config.toml
n_layer = 11
d_model = 256
n_head = 4
n_kv_head = 1
head_dim = 64
d_mlp = 704
vocab_size = 512
activation = "reglu"
norm = "rmsnorm"
norm_place = "pre"
norm_eps = 1e-05
positions = "rope"
rope_base = 1000000.0
rope_fraction = 1.0
qk_norm = false
attn_scale = 0.125
bias = "none"
tie_embeddings = true
parallel_block = false
init = "uniform"
init_std_qkv = 0.0224
init_std_o = 0.0
init_std_up = 0.0224
init_std_down = 0.0
init_mimetic = 0.7
optimizer = "muon"
lr = 0.00523
beta1 = 0.93
weight_decay = 0.024
lr_head = 0.00782
warmup_steps = 200
schedule = "wsd"
decay_fraction = 0.531
decay_shape = "linear"
final_lr_fraction = 0.0
batch_tokens = 32768
seq_len = 128
doc_mask = true
train_tokens = 361900000
steps = 11045
dataset = "wikipedia_en"
MLP neurons of a small language model. Each row is named by its layer, matrix (gate and up: input weights) and neuron, and shows model dimensions 128-255. Each number is 128 + 32 x the weight over its row's rms, rounded and kept within 0 to 255. Numbers have three digits each. A neuron's up and down rows have the sign that makes its largest values positive.
After each neuron's rows, "fires on" lists the tokens most often at its 100 highest values on Wikipedia text that the model never trained on.

L2.gate267:137134106152097109091174109181117102084111161165110091150128113079207132124135154079072129139093118176093137074112136118145187139157120105102199098146179145104106150074113107093101121115155111160131166175096102114145146146108157134103117111103143132158064144043144148118108145144105140053159147132135176100150133165192125062148050094130132113127146159134126153115175171140082178109106
L2.up267:107150103129051059106141133129162068096159141120152110143101134058118116131072170159152115110084163189161052090166131100207201130112165125122134125144155170136095136092149119115099110119153149160143155093121081140084104172177153131161139130132197153148136119089112120111078141087118163150150168097131157095184151153158135160106147108097176132093085135159157121150137125124050148061073
fires on: "ent", "ine", " be", "ip", "d", "6"

L2.gate55:147104145106147125109111179202119202144111138127159143155157099162157167082193113102111133202114161142133125133164171181107089087091141080093124153192114155063150164157135058094095079146119128157120173106087225135145094125042132092124116145105083133121121127128153112162095115102087130104141134167183083142173114139150122082122184099073141185087140103194094138134069111174090148167117
L2.up55:101082094132094095135138181097085154159171140080127166151164135119135104110134118092123105120118095124140115114124097140111121145119075080149069119076178166126112114131118145127140102102201123133116094057092219167130092170176140124079184112161137111072082158109172091132110166125161170153111136109094114098085109126159087138081191105138082129137137118098115129118122102121108144142122
fires on: "n", "ad", "x", "qu", "j", "s"

L7.gate398:103131156118144133162185168180091158134084142130105106125156129205063161095127121115080178062122083139131168118135128165155166161102122163128136116111141124116047153122131120112172145111135161107120093131170124133085224084156058158126110140115083151103121191110160096149117122126199188145072121138168173073100096126079175142120103111134094147159087135130129167114160144105131121171165
L7.up398:149135129102084118107115154126136128132081092134151087166153131148145131141164137101124156126047185113097161150109140177102103167178041079097088108134121129140144093077175097147139153093091126123127123108225194074130133157098123117083135141147144131081100131087156116136117152147120161122151121191112133174097106124134116121106115165133087111141160079114148166157110127065111109131097
fires on: "n", "it", "is", "e", "ed", "l"

L7.gate631:088110055137122128114143146155079125169110139098085095105105111155075105120137165156093170088151085090145138100080136093148129111111107123110137140082111087158104095142159143063148164114151096143107139142131134134150069123171182081161108095128091107145200155080128108141100109095115133119114075110077132187180109124146124114147055112154211160118137123132145113144147135153156157092091
L7.up631:089141096125101144093080157168106128111126136121077097132120095175132099099161144114101160086120131135139127158078183113140131141097100151128118121148155150174046052141130146065137117146102060167064157092109107144144058194127119126118121119136162145135147087076147102113083079139089144086142061127100085205149078087191132079106071122174144138087133121153166113149132142165085160122097
fires on: "ur", "ac", "ir", "u", "in"

L8.gate290:186167119121177107116076160105086133128100121158130170089106176100194038061127081124110140123124148157130128162117138168170152148117202079146106104087182194151118090117134112140127135133086136133130112129153119128127127143088119115104107093144158152148166115133121116203124112136097147091184156133190103156153146122137134114158137112119070125139108148109090076120083137099155111125060
L8.up290:115142109115080128105154137104094115083156148126080136175138089173154133153147109116077103169197136081130128104112163153174186090104136125121099106159116162136123065089131081108090143040169033119132129149152101093107176165074135101056139097132215113160179173207179111132124167148145125088192103126162177127125154128168109155145093143157131129187115137180104129159128132110150111117095
fires on: " and", "ical", "al", " F", "ic", "ial"

L6.gate494:150110192114086135163103110122118116116149095113109134157133125135107148096120175142154117128143071137150116153101177132059140146131078098178167076077178199103147172202117117076137103159126129117171176132118084186099136095114209116108066114093110131099110169194079079120151120084088121186146102104112120057145170110166116125097078131086139105151122114194182095127118168072106135180167
L6.up494:128135105141163115139099153152155068121051138155151145185122195118149077108176120122095083112150117118168109134122123120183124119139116133129112086128160102083132093102100121126127146133129080162139152113110157155132150127139094173175096126102099049109097089132124102119131121104109056140089123191217106129181100098192208146172080150102110082109135163121122126137097115132104122210171
fires on: "or", "og", "ent", "at", "ly", "y"

L7.gate332:174147170101163102140123154113112140146097049132174126101131188108089092067180127181122108138119116089138059110139149117208121119140130159177096127071133161164152137098126107102117151118081157133129201170091129096039123130196143125079125149187161120166073127122181066137139103138177078120145173103081116117151183127107095114095132145137147151131081175198095094116161131127124143182085
L7.up332:142184132118070119148081153152123114057143088143106111149208110098126140147109073150141150115137128151118143143126123107078128121138163123154112153116156140132128135181098194149141172101125081073149206139123147170109136173115191000111083167126196140097093141165185132157159177127103064199146172109107140113124099151150100098151135156152092158144134173148114123116098119127182155064135
fires on: " f", " ", " F"

L2.gate702:141151084132129158145132183085149173115148092132126079073096150110098104135123145175068185181135135139168119099216148115170125134127160113167121101131139045138086146149096146169079106096137140149161067095096148101095123073170161148089155101129106113094152149186122136176148151146138101129128128128114068137113102088079102109148119134091160119134131142151131125154118093135139235125205
L2.up702:087131152098098150124101122153120171123133150110128153129163090141108167118158170101116125088155135105092099143157114062092175148085134132095118146128178158141093061145098143125108039102093147106112117141158075116127130091128139107111114149139125105109116141170120108163154151172153110086154091123140084190137147153155114158077101116179083106100112154168151083152126123205119151163167
fires on: "y", "k", "n", "ap", "b", "ay"

L8.gate348:194138147149143112053142158084142183161114122144079089114099139102100121112126121194089142138157177125155132199162089129146158133148119154148124180068104102117191133145127114151155190117111157141087188182134126136064097182082169079079084095151110156110060092127146146116110077136132139136134135062057118168114100108135105150132100136088174099135155080142166057125147128131120164130131
L8.up348:148040128149169146146103126130114116105081102109048160079195112109170171139128132106168148094141131165144101141161135143158126097059138144158095158104117128126142090135145138175100109119116141143147142168174130123132175116077171113114198108125105074170134138137138149141111142176093115139124129140156155149097147149106117135181122134109114209151183057102000064141144075170150131132145
fires on: " h", " the", " of", " at", " f"

L7.gate679:152093149164096114126126159072097132114080105179141069098095069132163107087113153207130156166143166111122119143119081111137168066163082119134116164116123140127102119149115143083163162096141136123165149118070124130109126157115119108082183153115100115131108173117164128072113081184214160147126113199114169107194143113106066116147110122157148137123076145106113141116158136116081110128097
L7.up679:186178122203113107134134091235123023135091153111127123146122129119190076171144176151131102120111110160156136125065135165108134158074122144151135098174149184177076136097135169122135079112059057130098122090141084120172073160188138180119145119097129078076112151082121127142142076139134142122130086119136172123117142176089079136150064123137119098112108095174221167118143126135093071131068
fires on: "ar", " Mar", "u", "ir", "l", "or"

L8.gate677:096087125131111099143150159130157113093126115143150151080155146116106167075165188144112125115104107104140119091123072104139146162138158123109102117099181137081122112116169097124121113097096106108148087131145155168098127140095114167255122094158128074139159075139102198132121100167113137095097153140152151133106177095088137135148132150069117142174076169158118112110136090090138146175135
L8.up677:162083097048122076210083122148125071146136118125073104161150166171180136175157109106170155150116153105106135146188088127171140074145125103129127112130173182127100104103105153109176147109088092081122118051089064157111105159127128127157178155103108133056131135092106139136147141112143093085114139110176157169136091173141157137073119109119124143085169134129113145095109143153164089145114
fires on: "A", " a", " A"

L2.gate374:163133149067090126151129185182137100119156134118123146136158170120098118113194118124108203123104174155125111082156148115153131111149169133081161128112131128093104127116144093148125081111180172114227158140092133128100070127083121101090120098162049168124157179141134131074113135124071126157090107132135064129124132085134102169093148079087134094158182151072145123143109131127152137149178
L2.up374:112143154092121080109129134144154127173207169110076111155128127176155085124122137148144155163121091089150109152157065151154154113098154166085113117088123111098057055143108132075135107175115107136134155161111167078182146125111097114139114089182109136078108178137101140153123192202128076093101109142110093141107129075135076142093181113101106149170150138082119104062144121156090100191152
fires on: "d", "l", "v", "n", "b", "qu"

L6.gate369:174106080194142143125097078135107143102117117107153122130163077151092079073153196135148132156087117112186137169090125112211113078103151129118078121069158093116139150111114134083153091094111104185178086177127110130090134140132077108105101101183165193163125098135191134065071138119158044078136134140118135118134178188128130142125084156137160155120108131123148103142091106131146149101112
L6.up369:122198073128164141141093103100123169180091149183113100116078148158109084086149125169137102082108189152120151135063130119169112149180219167116167073104142145089158109132212078133116081144127097093186121080120145115132123110114073097115096054152208123136108120157114110073114131141175074145079117163133120114100161185173132095176116132077123142159057142092155070099085120120119099171133
fires on: "u", "l", "in", "g", "z"

L8.gate103:098114100091157128161128151058127050101154145142160047116146185146114109133112131144088117143079113082112075142160138097086120099100174136137114111136131154116095154132146138101136112111130114126198133103090118180099174097080192130169106156067102103172102138129098108094139218189110094102141153154172124117141172174165125126091111084130098163157088159133140137129152165137152135168121
L8.up103:093142131076115115126136161106185182166045159093127158161143149158094165108165045154150166115107143110107088130159074103173159084095130142137163072083087144139158143164153115095172162137105174067173096133089156156183111110134125154137129171127098143081164137137109104125123135169146088135046113134114092156155125157127150127125094171164100148109148083141069122129099114111184135120163
fires on: "=", " a", "\n\n", "d", " wh"

L7.gate390:121136092128130126169124093155172136139107083091058125206085121112172121109076122147073078130172125169176189137175096163155145156146085078079144083136146071166112094146124166112105135131125158185115084161151157125108134073166146119137200103117131146093138160077144098203132120090183161155111180141174207048107138125127157083095068097138095077159129108150092103169135155092151137093138
L7.up390:126107149105139129177129076114143128128137109089098147150119173138182091125072160154120104110145102142136126188163148147144144120181113062151071125133080115151124114179157108172117099166159152123132140099129134102074149052132091148143181182132096138087066135112144143160133135112107128159109123075108139186059116108123170124115068185094126118151153118140093051117143132080092066150138
fires on: "it", "b", "l", "ic", "c", "e"

L6.gate630:088129122195146043128174136165113091163081048123167164097132137170081173142131250105075135121115146142187129166132117133166121109125070158174142120126150101135189090172137146139157136142141081139134122124101076044117109085114141154127125092172121125121167173198129135110096156155155128095156106098156159067098160096106129120096114169137100174203152137084140124087104180160085181125105
L6.up630:082161130121154048098117088164168167076112096092099102135134109097162092144106122150137055143136111114225128110122156082104061149148124170223106112123127088141097161155120165084146137101101152195063127098130092117127092116124098169134117107150132131142129077110148141111100126089161099097105144190139153142072222086120127160131115114115151116132097131112131162100151129104186148105133
fires on: "s", "y", "and", "ia", "a"

L6.gate277:088188164161121147154113151128089114087081118156141205083147085119090133150109152117150108177112096217098152131153099131127163101112152126173103095131080152134137127106042151115147093173146131140178110105130113195099139175144122141151122105102140181087147157136085105157117120152143106158121098155106163085190114106124139115084094153112153062117111154102169116092101130124086148103109
L6.up277:128141086132154125095155123102115120105145177111151080155142177126098096152187108092085164088096072144154156149100114066118146132144155140134030118137106094128151196094097147088117126180078116154140147100069156175119187107171090105107116121117154223118121127130112142089129140130145121110163088086164155145114108130111127082164064178102104145092141143107162185132135151097084176144147
fires on: "ly", "ell", "ot", "th", "y", "i"

L6.gate653:141173112132145111059167150150213106177142081096084137136121094114098093099158142139139149108190137136099084168168148146154136156141119092169036139123183123097214089122087139079121151134095117141102069112164112185111105129174075161157084195114171116118144106139146143114105053083136132104131153077177121107172117146098155131115140113137095101125177120138162078127177119081060117076133
L6.up653:131121089105156114136188142132156142145150159180119071091134164035123070096180124178097123103118107149138118144074154115194100129124101172097109063105184124100153147164141147126138130112179108119143114120153189134142153103145055156097191106154190163171159197106161116111123170084103149142092150150111157142099131135148178127183178123226104155139122169069052072144099147132082122127081
fires on: "al", "o", "l", "ol", "z"

L8.gate308:180143097135137090151072171178112152167149114115123151131109129119156174154145125217144188137084128085148155181142096145102158146120157168113129131128126083067114168113129064123118180149121146042145110132120114161124169141179165170120128112152123107141152166164121103082140093164141103138054061099132089127134103113129131045108204095170112183109052135129071130170154118099145090159092
L8.up308:149065150120105147071152168109126151159144103125135138129152162122096104137088116134118158127135155127149130102104055105132146107079139181087113117118147099119124081140132171195090146081129099119119085139131112178113143206142099135204079159141083112154101159107107172167105145138137133124176096118050143107138185148144171152086122140171116090101109112100094107154108123090094169077150
fires on: " ", ".", "up", "ot"

L8.gate100:107161110099146097122167181129153140112106102095131096153146112139153137087143118096102137099124133156098103157084146106122116152108080160069144131144171080138172102172128095107084150088113096175177140130114137154116138121128090159177153102172099110096117173137125165085080134065101095195074095077190168128127173155118136121102138143140125176088099179100154055115091127107125161142116
L8.up100:146097116144134103123133079099171094119141095120109096119153125090140138108170174121109107088130129145140114050123079094109120227068107215147114189146174124202097120149167102158188110091111165105166170100146117124149155120167140120153180154162141135150142135128161121129154055110177056083147037168105081099113121137113132126138174073099150205134127103143177154127115143127146133102136
fires on: "ub", " T", "a", "\n", "y", "et"

L8.gate554:110124108146125100117170193084145158123189129149097126141113149137145067097136102150105131154095119154143075059155159110129130146094162132127186094082111169125136104113158137113160098143150072070141190101174134103106101134113184150091119035133151107191139153067172126125124121064104147130118087081134157094127179145127143150173107139155169139102073113117117142148188101094089139131156
L8.up554:051132098146135126132169135147126114129156145122057140097106109181145127163092074185133168176131135107152073136173144103164119119120103113111135052106146167101099120104132159146117114129134116076147129083119111136118122223099100097133122083083106103136097091094158078158080133125145166164101120092144132148123180182128146142134138138096097088203078059139118066132133101124139081107119
fires on: "s", "ed", "ation", "ip", "ct", "ent"